config.toml
norm = "rmsnorm"
positions = "learned"
beta1 = 0.95
final_lr_fraction = 0.1
seq_len = 128
doc_mask = true
MLP neurons of a small language model. Each row is named by its layer, matrix (up: input weights) and neuron, and shows model dimensions 16-111. Each number is 500 + 50 x the weight over its row's rms, rounded and kept within 0 to 999. Numbers have three digits each.
A block is one neuron, or neurons of one layer that tend to fire together. After each block is what it responds to, as a language model described it from the Wikipedia text at the highest values.

L6.up34:506431550555453446513503457562517521574557538363625423556445544392613490566505450479522506563475585609482560467569444562435523502458510543462553504531469442467436572551534517552551610532514508417623466565495553498480551562402514561441453476483616461549525521544505497466539499475501500448
L6.up70:600512572568448510542372486431585458524395516522392488485521499516509495425546513514537497499390517482536445478558564596539506487403504440573496503460512492507468532552523482407446577426411572499560554551548499477431478506481566514423436492482512493489487581504533526495543508509498572477
L6.up115:436483589428453437471535491527445448506375517439532488576451510476500434450477505495387527400471537578465546434536563618418457504558499533482466503426466529490522544509510505428479420462447523439618465490567448488468490468455505509427509517489523472515447479510514467491495559415498513560
L6.up137:530430435462413561578512523539558495494431556444408521547495582497403509606593472472464452565400443545494474542523409543509527505503569404546488502456561423523504387534517477525502499376535493524506513479494423403587451500502548479497443593487427523499435533502458543516394479540504479474
L6.up142:464461523488559522451545440518511490547548568461520509399439551512478557546547489500480544469450542420506445528410474633565594505598496495497368503529458475541492441559453493551516464475408544464500522506485435516590522520573495516411525531496414441381474599451541511460546520472498492546
L6.up268:587545585500523528533540473441403557417391538501470468543537398518479468555545593467489451460428517489527480461543534574392529493499544515580509504610470431487501543495490460442535460501473529437603480461480463423431466472540518542464479539473506490446489453434419442521407514504505520541
L6.up317:541544431480475522531458496442536480618448428504531492535491485504528529527530582464470588498478444609579479466474544578503615503500469431415562502497506486501569450552570467440484546412440505543543467546497556504578485506474439492544526578499460562585509486477577447490447503601499395493
L6.up324:510475509591477449487523522607471537453421604367565391552471471537454493627498486542494508520470489579455481451564525560483519508493564508460455502574389512558449545429422513467588509569483420430528497507520530530497501499443583565443586468477551499477484520618568571487473459492505545504
L6.up332:526428497525438539526552529552433485415508566524531553564426468531540456441521489475448541517520480445514510417535432483486459507540420456483550500443570518532532514580520521523543485495463454541489539547464380449510464565395485474391455595492452424617510458551503532547461463555502498475
L6.up403:506445510585495440490502526536488435492458508525491418411449545581495432520516503498386586494422570497439603421595561596484569508527501610536444501426506510499596530528465554439583469539509567498513516485491443464516462499531517642434319504500542476548469526472480513427552536521499447497
L6.up530:488545424532503610454605491507407570419482610524636499475614502460501464510457495494483462547422539519444567442469499530511453507518493621535494502453472524450440540445494476485510474569466431455404471486507532526469593563480513514428524553487504480540467504546510541563496504625501586506
L6.up581:526488440501449508512603533475528553438492545503460488497486506491437535486492544500564535539410496543587480502516436543548498501445465395575530501507441384507478557513457504563594473541508465542503522465438523459549406564534521486486534538475497549580441527458485477524502531508505465460
L6.up811:521494442492384516504450515498545556531490464406462484542486516406508454506499485542422459500440520454658517492449589570462489504565503509556492500488529477484526499544430617555435487518486512497624495482425474539489508433481471501445486471505503551623415496499479474526469445530503564491
L6.up882:626417505539444571520512515525532555468440438490504548448550506462585462502537549422464475484434497512554535462529566554488470498552544473455522505547500456477541458584450535456534458592520574450497607556570510525466558520572483529514448605480452504500467517584570349542521488537494594613
L6.up903:476502483481511452543526516533569488567384466396467566506458591498480577500538467456473554435434542512518469578421415656478588501449497505497428503527594598544422392535491475490536468504481494515509549524431472527446536542472543431517446485499537528460476518467496436530489449486502629512
L6.up986:529512501560422517517528546532583591504419516466428491535476550416422508584468479423449558481477479662443527460502456552461593506412552399507472498451496458518539462470467450444484507460549550563417534526442489491606470467511506468483461522485493508498510465522480544461446535521507380437
Early word-piece fragments of longer words and names, often in lists, tables or infoboxes, such as Bel-li-gerents, portfo-li-o, Dur-án.

L6.up32:448543509573560440573500484494489428431497426574545423579483490505493485441469565511625483495508500491512503497518498567553465489516510423562538506465492496508464593545485484469498468553540436599477491466546619526420503464500563520462538475505495522569529548460503496549491414563484532475
L6.up177:505553522511597502460543445487430495418484567499537507445562489477556600468501525523576496520483594555471550532601535506521488498441501650450560504470510448473480557545570537401541516430478664500476525467448571467521469575496521510450541561484493523531540569435387539470539433527505406445
L6.up195:485538614481538453509529529524545456503521489478450524499571514511583517609484489466507545560513555480483529496521514532471504496614502629451564506508499403546479549587429507512471498444459582490438546452503493500527553594507516485460501481488629531543568594494469446449582415466494395519
L6.up196:531494459539550447401483537586525546505509506557488429424511523448572517514520406515512594584454563486478478511471494628611454485541430543568394502509456532475575501410434513432428421509469450503571498484544526515460414521536508489414508517500447549533451555449478464500514472577493488581
L6.up198:495575483539551608434463468465483509533473489562493490398527562528587509424573505458578505511482530527513446582474488496573443490536548471519526504488470494449475497459451527437528581475529508475479495612622497458529492602578517488501533491503433533442590545506557450519549474574493499620
L6.up238:583407443524453556503553557556446571484485571508533465544539448392510456391532388547495495548480485515403528440561487523526478494489515524537512502490546553512507556431461478400521486453441477462477527544528454524458425458471506529472640500487436419433511448566423526432531501492494568482
L6.up292:502481478567477567524570524497633464492510502516453487393519440502537522485541461463487403464518469471476494458512543540511496492476459464477502509650461533464501509471475533517473543514532414547529474465534495423549574522492595564422465507478476522507546580505498560545499354492487442522
L6.up394:461464456556474436433538519498458411473421575573469461458574501553515466489519462532493510544401546506383548551559512502541456494533587529572482503587518449508475468521395544416511508482486453483519481577425533465560472489602499485386485495479436553443544486507542546522552541522497514528
L6.up444:478387440379542569534564494582531498473550459582480560498537460461596524446537558529549507484503517445425481536593442438490445494630542452481550506463477478476428453510581521484451474367480531448582477526545562524432505494583465440424583559489535492538479572611561490485470491508496453463
L6.up445:501493516487525475551423472611447535498464579524550377459608487492551523524560499444650386581473481517439413495584474535435428492395496549517589509574483485464452576451487551531437522525435506537530440519456538435378535537486600549474513460473521533450492490531425522513503470504491396363
L6.up776:534487542428515527564603555518530436384472484577528516438613409524564482530490645459504545540480513510509521436508489550448503496587509556574592506521428468596520543523454457471483476553433508494528451459513547514554542525497576506496585518492504504552547568505534405444461419577498446522
L6.up786:487566569477574455523564454478486470417533466490449519410553545491553531458515552553517596440531526507566475491501593495568504487521451475427450504570479438535484593595469515373566556433499590513543555469534545472523458529550537500430493514473532524478563535469526465441527508494501452465
L6.up816:512404482492474511486583472460505485496530477510453607448514513477482473499555415464534488453534466427501443528468512490520506493527516505566548500469469479475421537506448462471449481535539550436493530463567564453486452454515475492396551553487471476487538482460438436500593557409495458513
L6.up872:582486558558524507481505426388552460541516490581480450460516512523510548405544433560499548456516409507528422521467532428589422490484414511496474500524523531452541500487455538528415437516418403440493522479467491540357520543562505437459477532500490541476528541480542427537602476466496460477
L6.up899:484442498490521434501585533555540440527420528454548495408528514462507499497558533516575433453419602561479453442533457576479432497535552599617426504455511437476541522522496498504521413594463530415548461512477489471452476474541547496421554512486415529523550550449470465424521395531494364483
L6.up904:546503458463507536462509491587457602466425521535498549474505522509467525534459416493488490546434574512483456545494523512537467493482491560623593504490541514497520475496548530379479526368493498469617465524508599505422468535484483443513500538479416531442483557453471472483433479583500496503
Verbs and nouns in mid-sentence narrative prose that are typically followed by a preposition or complement, e.g. deal (with), died (in), led (by), commission, visit.

L6.up47:530501435407554532595488446472471541565492478492489600568497542418450466482536527514563493470447390476447505598540418538483578511518498441533511497455436508545485507438516479450533436454510520436504514496570450484507378472502451563468598512507449465438491502418425515553525542507502512415
L6.up69:546487423501576427637443485553537591524516502472536552492509412465448497527483551504490538441575514509567449479585550498445470507475384493498403499502535621405425481500529509516476527468533600546449536428548508516398509479514517503533451529498479428498435466531461470590422415480500461394
L6.up121:523527447606604532521411509519564571507493474512520519514401518402467515462409503534488554398538426559496512604440487413567521514478489456477506495536494435478482461515568459533538420578468433547430543579429454527416575498516508498528454545527419491478486591505591487555571549495497552470
L6.up169:472568475534540386526453553443543498514408544561464558417513555492538610571490456458468528549500500460509450463588497540496555500519496480518499499457429488490551519607413520513483491605498519563448524505549477484493492510530463522492295492502564555528543501484537497559507396542500472408
L6.up188:497453521514492524522505442568532543507540408492444505411445432525440558580463453549404514529506464616578447469520504524460559505479465486550494494472458580580505539491446502614446556513392528573447483372436453542450490549500535488477556485498522450463500548495436504483488574369504400467
L6.up279:556468420561563528460371544526430512512502509488535573417477544484469492485474586422440560551508486578475513535493460532498478509593451510471546493502454569461530557435464489478479460479436520451433496608486377540469474515530479512429524532516511483426483517517529419527398459539509440541
L6.up487:555594521537540550517504475442348468547493575392515496472484549416533522475477486521543565439509552538537568467505465575554486506513492498485598498394482522508502486543463566427560531490532456510531491515512452475498346461462510546516480568512427432613545448505428479466475527461506463550
L6.up519:506499459555487503455407524541523455396413457488483380565413552507458427518480501472391589478461480570445514599556500480469608507393526456519447499526546488600511522440530547414472476592575474462524471537454496467524501450521552560433460428504532501547479498458520521530531651493501449521
L6.up594:519455490594508484547366572504471494432451419563439574542459424504474410455472599501410456493506467485490513502528509428497509502523441445474522496536480594542529573479482460471457530392528600520581495522535453566464462433465546567446521515511446436527504501504494418494430472504499453492
L6.up657:524487498524565470575407455452443475487448485503520517595522565413446458533546536507535458436494512578548507426557519495458545505528480492407468497567442459538487527448439507445507419474519573499491521495485510483388468500537555535485542477507423419484511475464493402548508532386502411487
L6.up682:547566492570645524541525477402499506542534452567562466463505567573555562495545553487599608512579539489459493520452591512525589508549538491430528500547500595444466552560506501469540454415435490465456533543515424565376432582509510469441506527507489446412496548539591436464589463483498523406
L6.up805:460598400502506489478437519517562431472524423487411447440515451555453549516508458570465507437509398459450459558566496451571457506489497489568439499532542529492395508497521554462550541475547574547439492533502450421576535467495530577491571587506388503513535514558416477508452521400509506524
L6.up946:466553448480566417616548602497500449484500549498514529513505479473523472491561603519436516530524487516439520476465512604499606501586491365413476499625550520559542557516473469450526465420482433474422499599498473492595432541531554571409446563503493446540496471492593474494454551485496453523
L6.up970:489443452594517553534376586508527470483605428502482545483534566453437438505523497548364463547464476563538438472536493459549483516524441548526461497510515568475446465535474572456503515533442510551548536547502428431535482516526533467458379526512389464537476474518415481523494440454502429462
L6.up973:613521446491472501524497565480542473420467526491479480402531387435417530538486576461595462443654434494555517462525501498523521496408575383531441498522475441529420504453461551487462509601616435572407551502523567461516459478544519573534517507503483541594525427511437457534467564435502420478
L6.up989:516547475560497477538510430543542553537547421418455394584495466483548562611531414515503531551500497555560509493496557544519597511446565441419492498528470502601453455540462535499485550482453468489539500422549490479543545636629515524453505523506457486393540549560478504603501504528508461499
Middle or final word pieces inside proper names and words, such as Faso, Valparaíso, Vitaliy, Harrogate; also "now" in parenthetical asides like "(now closed)".

L6.up18:502502572524529478511573429518465535564527575434562527503512453407511477588511451559555496540522525574558551483533493502442462502574533576401519494487316457487503529510461539486513507572485540393579547482546453534429394469460487607474589524501555423486476500478413450394444504434508456524
L6.up77:522501530500535485520565522496534525517472511518497494504536558526513520489459466502537453488495520510488520571562552511507466708474545493450485127477535467420441542517485501488498483442513494528466492530506486500480528496541578506520485515348498462543441519528528508506503480509292555505
L6.up143:501510474505516498493547512515518508536515473476518501551491471465516484509531474503536455496519476518480523497489525536499510719491482508497498109449539509480512514509436457503533522477484501479492498514473472500510511525496500483464497508264497508498446489491475470501501535497277468486
L6.up179:499488512511524489506559511445530452494454502531526456460474524552490532487530513488518505499545508461527507526492475499498484673465462506551504151447522535450456532514508503480469451485530456497530469508551528467483495521519525523502473494284506485528422508483476488500496473510315527455
L6.up347:527529505502464518498511514575512441551511460497545469389511422517459467563583498452526499460520470469489486460507489460529488501517556504541460499600466502564482469540528490526469501503444501475556470379508454459441371420378567632480613563493406460476504526537477511529408449489493423411
L6.up373:517498517459510531490506462454464477500462492513508483522457470519495479480501522445492481521466451499459535504516492529489518688488480507469507149455545521485539513501457506499473511448499470462509495463541564465521485476539460522479511533341499453482379504512498486500489502527304492476
L6.up427:498485473508548472487466498466605567517529454582426519398468444595412518506484404471476561461521444487510391563541527437526474498449542424534453492498541526459486573562531488565610438553474529527503580465478477541444430510472544491479499418480485481410466516531568521541484567504507424374
L6.up523:507481542490546517459442531598356547522395552482527559524506540535480568480472498454550427587451553603447499519486424552476467506497432565352450493527502591587515463440539431453529597442548500521423506606531391518530516585444500451542491487503519484467494413468418412442476540459507557593
L6.up589:575391543498439428464452506634482542569468545446417497449425556500416475625496375464551481507525462523529530576511455471401515508474604519575483493534533457597558494448483470614490517468412513505457523441454396481560453546528492540537533451498457463508518463498465535520485513467507407417
L6.up639:468496502486539474516516504477471492498466507513522480528477497451488550502538468482516512507486480521485463523535509487512456736523563483480509108493495532472482481483458466506487531520493510506524446484489475531488497506484494496513485517254473480487429494516522502549483467493227522526
L6.up732:486467541565482505491548508440487497500527464479532551454503484530540463463492437453520500465512496481531478508434514512538549674486516492473486147503480452497577530502476578543506457501467539473485478530482554540492512493460474494585521442361478539498432496553468532502490499520279502443
L6.up740:444507486576479474460500486532451531636533522527598449478506522489486495450581414469463526499616448526489479413505577518430479494527501529564483499496508512451541578527455497520534490583456508460466456465524404518437438548460521567428490500495462540489429510547447387453519450488498442504
L6.up742:498534486563545506447509489525484489558530502498474490487495559478450519524522465500479486499507521488516540485517493513506466698527504473445475131466516554466460525499461556443516446478487513535490506502485495485482485473510511474516455507289545484521435523505460485524523505500256545479
L6.up885:521521540515509501481537519503506493530468506488477473560514510489494490516534526479496505522509466491494479465521507490512479761472470497511471130504517498493464472503499514504508487486554528489511481476508509511453454432529513527531507531282498523559433499494474509470528525517277535509
L6.up985:456594498547547445399492538511456540552479550482499424476459582531489447450501443498550505572482559518412550518483563556610558497482535467563422494533545517447550560511540537473548535560530582444472521435468530570445479525394508481454454447494433616499403435421518480575500584535504426541
L6.up1017:497531479475529507528518521504504477490462488495516471497503465497452522494536518505503498483483470456504468508494471489505488713521494496513506071489511512482430484511486494466540515496523506505501486503526480516474487494476505479497504502294487534503449506494520488472458487502206505503
Main verbs or auxiliaries right after a named or pronoun subject in biographies and plots, such as has, had, created, led; occasionally table cells.

L9.up66:514502523486546522540498520446547494409538538423446527533537509420453494500491521521474485587484463552474471514526464441487438492454512539453474531547564436455612483568451532543507426562563463526441508502448541579435586535618425479500433539492533495460475488531459379468476507430542535438
Past participles and predicate words right after forms of be, such as were put, been developed, be considered, is set in.

L9.up893:552497524492526503473571498467587528562455524485509520511403548500532500611482459571465464491506479463511488437437558510524478510419454583428479473556457490540473525514521455493493510531553529491594590530498541518488512476506390527549404543500442559468469558544444517542447543649498441412
The main finite verb (or its ending) right after a sentence's subject in narrative text, e.g. laid, took, sought, wrote, would.

L6.up99:535538535454529529570553398427600535620601443480417506562399501520475529526523497494548453579502543609503472561520455428473566497488540413455542501506496531454545473464565546524461509425526491430481517523452452500539469541556534433412481512498617522445535615475486532420543461503501468462
L6.up162:505574510530590529508528545470404568548602465460526577558495497445459448456533527544530589428567459412573529535493531512488489495530456552440508496496477498491516542525491565487558492534452507497561558564521505507393455608510470573507617530505407464472515483459471602474579594427502507496
L6.up455:552480450449584527539522497438489526612632526465476642415494459476530473389557626526628434451606412481593466595511458495464500488508454476424530498510491468390534492454573537562521459477502513475460485524524531527423415489510534518443607515492444494399486529433548559499424570396500410446
L6.up459:577532539527601515521559540465520543484510481472521501497525401481490571480523525551546487465553405443559495531472558539436545504449469426557465500554516481472457526482457563506466479499508426532502577530512456473520524593597528482475439500499481374526478562539397505516462582385502477446
L6.up510:488508462450559434540493489528424415621535442506503513481558487495521472323548571490560513483447592471575513550469541581521551497445454501464481502443578511514523502524498495491441514529486563515546474519485544521453451504513527503440446543497511478518506515510407495521420429521498484439
L6.up547:562516483530472578536510479508554562621511497484509479480527473485564543518581527543573495487467435531525509498497684604526549506498508538499506497579504439412489435459520532468518472531438483512538549515546491492482552546670520536457562515491399504426471562437466450502514432491505421563
L6.up567:455515493499433572576574445500505513487556474540456533539565578424444470461553471451464461516560426485483423461496442557460574500519505450511609503455388563567541443485486454581562617474553484591446454496589425455495480553453567536387475480490503500445485451637554554606491541507498517493
L6.up636:537511444597478529468610454502424488461493536434460397476436532501533508536554455478478498518443525461499475540396476527524518498485579471506495505495422533439472457461481506475505522524501446511551530556514574468573539536547542480331558459482466460453504436603506548532499447576500575516
L6.up712:534493498502560483511532507464327515593532451450535415479463538544504498525539550532521578541422552446456458566475460426487539500433538597577402500480478452466503505448540560480456442531423503496577470407500555533467419501614511455428555463503447544431483514375476531414561496453498451449
L6.up774:473558483532593440450548545504500501478563508513513448373439537546514636505555464548605463417581521476567421486415472623578533495411498502514407501567434520472532465454484515484455489503551502494427470490522619519405456518439521503436516436510407466501569539435542461470509485476498479466
L6.up802:608487562445496407584545546481442524449588475494541554496532430437626477479554460522484464485513454469589504459545424596460458499507510543421507502511555444547535541541464516523530410557465483438522525460545493512386502524525525621478436573493530473503537540532458517444517411560496504438
L6.up863:409417494516394514559474540497433439424517436599451456503432480520454521562548533488415426491435419528636552424544382634480527507471510420505530501575510560595589456440518480471458519466532463515561466376551536522497422435544534566473514459502455459481521485498575525508432452525500485520
L6.up874:594436421499573556481547486476406443539557495435443567481565529442489480473522505465480505477422471443490521542425406593514607501521486494517515504475454518551473443521558505498490484402514501526463554559510484445574557497559481479464561519500475473460479517487398571474537603477495506546
L6.up888:490490478508571506557586476472421547551615433393517476441516476406485480564472529535506520455492514566613485537486490534509507505410526492441469502548452446434463473521536481555477500473498551460541535357520638487524589512551467453470438489502466468432468529451456543459489435439501385438
L6.up963:536450505463501517469517515482484439571548496417544541466490536468497512457538506517499586437508512491573506471502434589474580504500480499487560504403444593536562480531501418515505562425396509537446466476530533538516580544491459515528561564515415379469575454484477459447544414491501529541
L6.up977:397555469520488604490528515519479572571584528611543567507525541419503536526556466435575462546498416546465550545495499595449530503458515464488582500568524461474520488448541488556544513502414561505466445563482455442520452548508482548489492473513440577546557464482453542477491512497498472510
Blank cells between pipes in markdown tables (runway, turnout, chart rows), plus weaker mid-word pieces (restora-ti-on) and reporting verbs like described, noted.

L9.up483:469438485553413414495463468550437509473516445529395517441482491476487515551466521473518477432493481428550547468442573441502466507521477449505451536530521492506377541557501591538514452497521513527633497398508413548472486478453472477495481553512567553451543480676473458549436479471531551589
Final suffix pieces that complete a word split into several tokens, such as ed, ous, able, al, ic, or a hyphen in compounds (contact-ed, fossilifer-ous, wide-eyed).

L3.up182:484445487482478441468536489466583471489502516547493507436504469468541588579479505514527477493471456559486515415544511534514478607514509512501480150539509530491466500489522476478472551547538503515498500464504545507498510507487460512506478478385524549477487507496458495499490487481342501468
L3.up422:510477499484487507453493479547667496519513534548476463533513481441473650607496444521541477520460535510568449506522479505566463563463513491510473125481532527508528518488503502530496566546537528520487509505458547472486461548534521495466447492364510497508475471532528546497534433508386460509
L3.up592:539490573524505510513526514487604513448470549506452513450489427486455605568495495498498533523449457494511487575493553477525559543467520499505482208495487516524544475512542550465547549513525550522485451476411522513482459522533477484484455515390510520493465512519487507493433467549363449570
L3.up880:484507561543484553480423494479622522550528499440423530493534422520497577583486498530485508561448465507468547474499494445571525545515508483471534264493466414567551500515441501538554516521516536524439496523548539578597524464550452451570474480379537451417532521475423473543535521495381460531
Tokens inside structured data such as wiki tables, sports rosters and lists: cell pipes, numbers, and endings of foreign names (Rouhani, Garbiñe, Ludwig).

L9.up277:413472553587576521511569502495442475487522521472534518463425509532481530434538499543515589527501499487543532493470495367424518495539605365451495541517452509525481553464479477472504511491575523483475587492493551542460510470416449522430596546523474525484517515404502496536461533516529538495
Word-piece tokens that begin a compound word right after a hyphen, such as 1/2-story, black-brown, Bagnères-de-Luchon, right-handed; also mid-word pieces and some "and".

L6.up13:484438429567477496457610468634584470380469491442497412432408500522484458519415383494473564528440491576386523437433478512565556505499499513417536505459455524479511519586449480440506576552508562503401459531498442460594531482525468536457456613500502455455477546575397487441546540511490494485
L6.up108:519463399414507470512428423493578450577530503540483542420500598492587482440470489474600528561485543517451417560444550409556498486465454455506496504389492552397515477601584509418459536420467556499523532577483437453506541490443461425421537564507506533522530485496475490510497535487493408424
L6.up127:499558689401507396452485504486485383547404519352455476505599548456495516465506500497591566415509507490567497505401479553460489491431440552535493503535436528511506452486451468558421485365477481551545534431537618469564459473446514464519496511492566472459517535447456542538548514418498436476
L6.up141:364605468583556530500509462446425491563559453564577537424479576517562540432497483520514489494505538402526477472456639441565529486488496555445537503472473580435565612565529537405572558464518467423625505523517524508419472511444460435480547577506460468457537555533476452400520455464494402510
L6.up146:512630501561501487556485491512541471556437529467452465430481497489554497486475540494526469444514491502405545453454505518511533497453550458545461506463467493413438529498489451497448472494511504534496481499492597478538617410501522454399569468506528456544564461563398417451491483537488406502
L6.up152:505463495505575462525521450496598443436522557509570522396444562533603535517486514462491585553442625488413486475474460518620573497479458565429532504567484559491530455507510522474458543505526588570392459557506521540538522524404565479479527535504588514417501511546511508509488466615487474440
L6.up250:559522514565493426465575468478521461484462475564532491468523527489559467457521511479544502526433592489473517488411531501541468488554540481559450505500405487504482475490397483440515413618520532436527515598498637514484460400474518442479561431486537496503534564550454396418503467513493571529
L6.up429:478508479471532462538533466556343438447494537504550416506568444500609487445516522535492522477434501481525445394481489573550482486442446555509511508396465505462544545562442480405500493519517474401484509493576525512445475465575528539443547561501492486525518483451463454368538380549486530531
L6.up496:453522389547479469522502488513511496453533520598402504339484476616575475451480417536422549523490521505556420493574515407559463486500445497550489503545523601471530534459517549460522497463586514541533505436462542494469485530432545463509558474473539550470499510604509452539415421551493515460
L6.up537:493542457467456582517434515516587473480551495501491531404557568481559559482550417562543415533462495411454490467520416497545427496516457524586464504585481535478574486432578538442465577450567450483566426463578485466470474500450561488484626558487401540459483589463577423540434425505491507502
L6.up751:579486602511462522436499458488448456448486538493535546485546533540552477479525421576441453551462508459476494448439436544465485489537497580572499507472469560523513513539505472393515481531542433380624493556596553467503470540498494526514513548497510410527507557454465380444543432547489592666
L6.up814:569503499438440566493513474482581512517489439539468613465515473438474512494479443476539474536555541432502500522471505426545479489590485377431514502497515568469639543538474482521483429495531570455434466578540455552462517525491461520478490537501500462454488527506595475534477483461490522380
L6.up823:644454587418484565552405477530522499443578552480427602463520490429576483508484448519533453556499601576509587436462432520484479494562533450549552502393514425482517498569541532521462557436541560482597474461511534442550527486501503534522526552494503475571508478519477442455517472542489460464
L6.up855:515502421545485484464479528481572481432530481568494528416419547569502483427466536544493473506394426431474493519529583462543558500448460515518526500614514465506578457486573525493518382597475528540499429550472548501480482446488559536481487539504454515421496645453479536437482451528490534519
L6.up934:445452480517447442568642466553556427424542507539454428450503486518546519570445459555455563503537521558445522320562472466562537495525529434440546504430507497538592549538401539417504499490480501513480494448535576529511483547450479491453556544488583525538629504615586558485491416530492358433
L6.up1014:509449584544518487442522493538410437461502545481544413445510465509564458483582552465524475536482559486471499440606443611603519493522513636477495506458472508432509518467409494453455417577442500457473477441510559498518490518532527505483458456495420469425579536451459543422494493473492496482
Fires on the first piece of a content word in mid-sentence prose, often a split stem (wrest, vict, aff, soci), sometimes whole words (visit, deal, plays).

L3.up140:474475552533452459477514421519501401573465506466397552469452475507433504495482425478521488421497554449493599480399503490516494500482506402522490502510522506504473548417612573502450529546456477536492381490554443463495501432376486469415522538495575502499498595497550449450543494383497490529
L3.up287:500497463475507473522489476573484484515523547516515510531499641533478494503497455536442573481511457464547567551447616507439487507468511541446465501515470487437617548528505480503497534432375467540457492427448541519480587545515462451588546481496581491448531442572499518546563531445496517387
L3.up496:479485516545415535574530521527489503502519472477501444390616497464407508502495498588481410493507555503457450515573558550496470499511471459511474503513523503503485430510476542409424519457561440534528509439570616521565529540512511485539499385496521485439508496595445523380549531559496462539
L3.up870:500436390473524533481468474547491446434531529491370491590497590480584500503567509506476458586498526526474528421487534434563507496403433493561397500547366469439493608452517533436550523539422575500497513515565497487534452542458559422536597494496471502504531518565462410508493555520493472446
Two groups: early or middle pieces of split words (vict in victories, ec in predeceased, ero in aerodrome) and numbers inside pipe-delimited table cells (100, 12, 6).

L3.up93:578421641480562489506563443430501512475532514457514433436368506544517495504485462488478506422518510518467442574598451440445514499486542500534567500495494479485499488372418553530530446598575436477485513460514537465455588554473396513513516520505509498505506455563616549486464487623500407518
L3.up297:464523302502510507395522515562499526508517500558465514470487517470519504500485353560472455476500490539443570492442513548536512496395495525577472499514504495451564534518510556593478552497408525503460498584469560521658444470544506414602514436498521417533548408577523437508378503610498469528
L3.up486:500482458564489510540527468506490553543538584467482476412467557521480499502495525434484391555515474530513554572440464535474499503536522519457423501524534486486562556379634483561544572529494597434349577466562584461529496470527494441600580437514524461494479442550493420437483512581501442484
L3.up977:422435624477500388569461480486509531440547496465479492608487501385578500505477510542518516472517498523536511439411583535459442502514484576508442501433493489618510567471532520497430470483493535529477557530426563486515504462429529507417598551505625524569486422545504463540499584421501520429
Blank table cells between pipes, plus the first or middle piece of a split proper name or rare word, e.g. Tets|uya, Alt|maier, ag|gressive.

L3.up10:459561484559597516458463511617505501533518507519531528535478436491477498501505409505508492571482490581457494527558503591547504517551466538515399499544562502564515502466539494573535433534486474566439469578519395478529489533548479473489501470497507435593527563424584509440455477644500508520
L3.up96:471341547465537473335429483458508620545565497501585497563553538492534503501503415532499617487482448513429511457396488518557486506520440469501464499497496506526476425580623549481516575427439499486573586583463487519525471469447509545450543428493440454588491459493509559409518484633503433399
L3.up161:474557471503564488498453392572487488483514462437470510558492576559456504500460527508510552445490450493508591476555455467484529521458456510503542503386488488474522528615540523546523532484437353549533490523433533419449469572417544473457532545495417504478458545580565500512557474534495518440
L3.up676:481426523529478444415529515449499424476444542543542504516534455496494501496518441515549488498502424492356537452495530498500526519488551453491476499379465492473483606505547559500479524541521470521505518480433560397476508414451499554338514527512496531572583528474447479535567503472502535510
Last digit token of a multi-digit number or decimal, in tables, statistics and dates, like 46.9, 259 cm, 1842; occasionally final word pieces.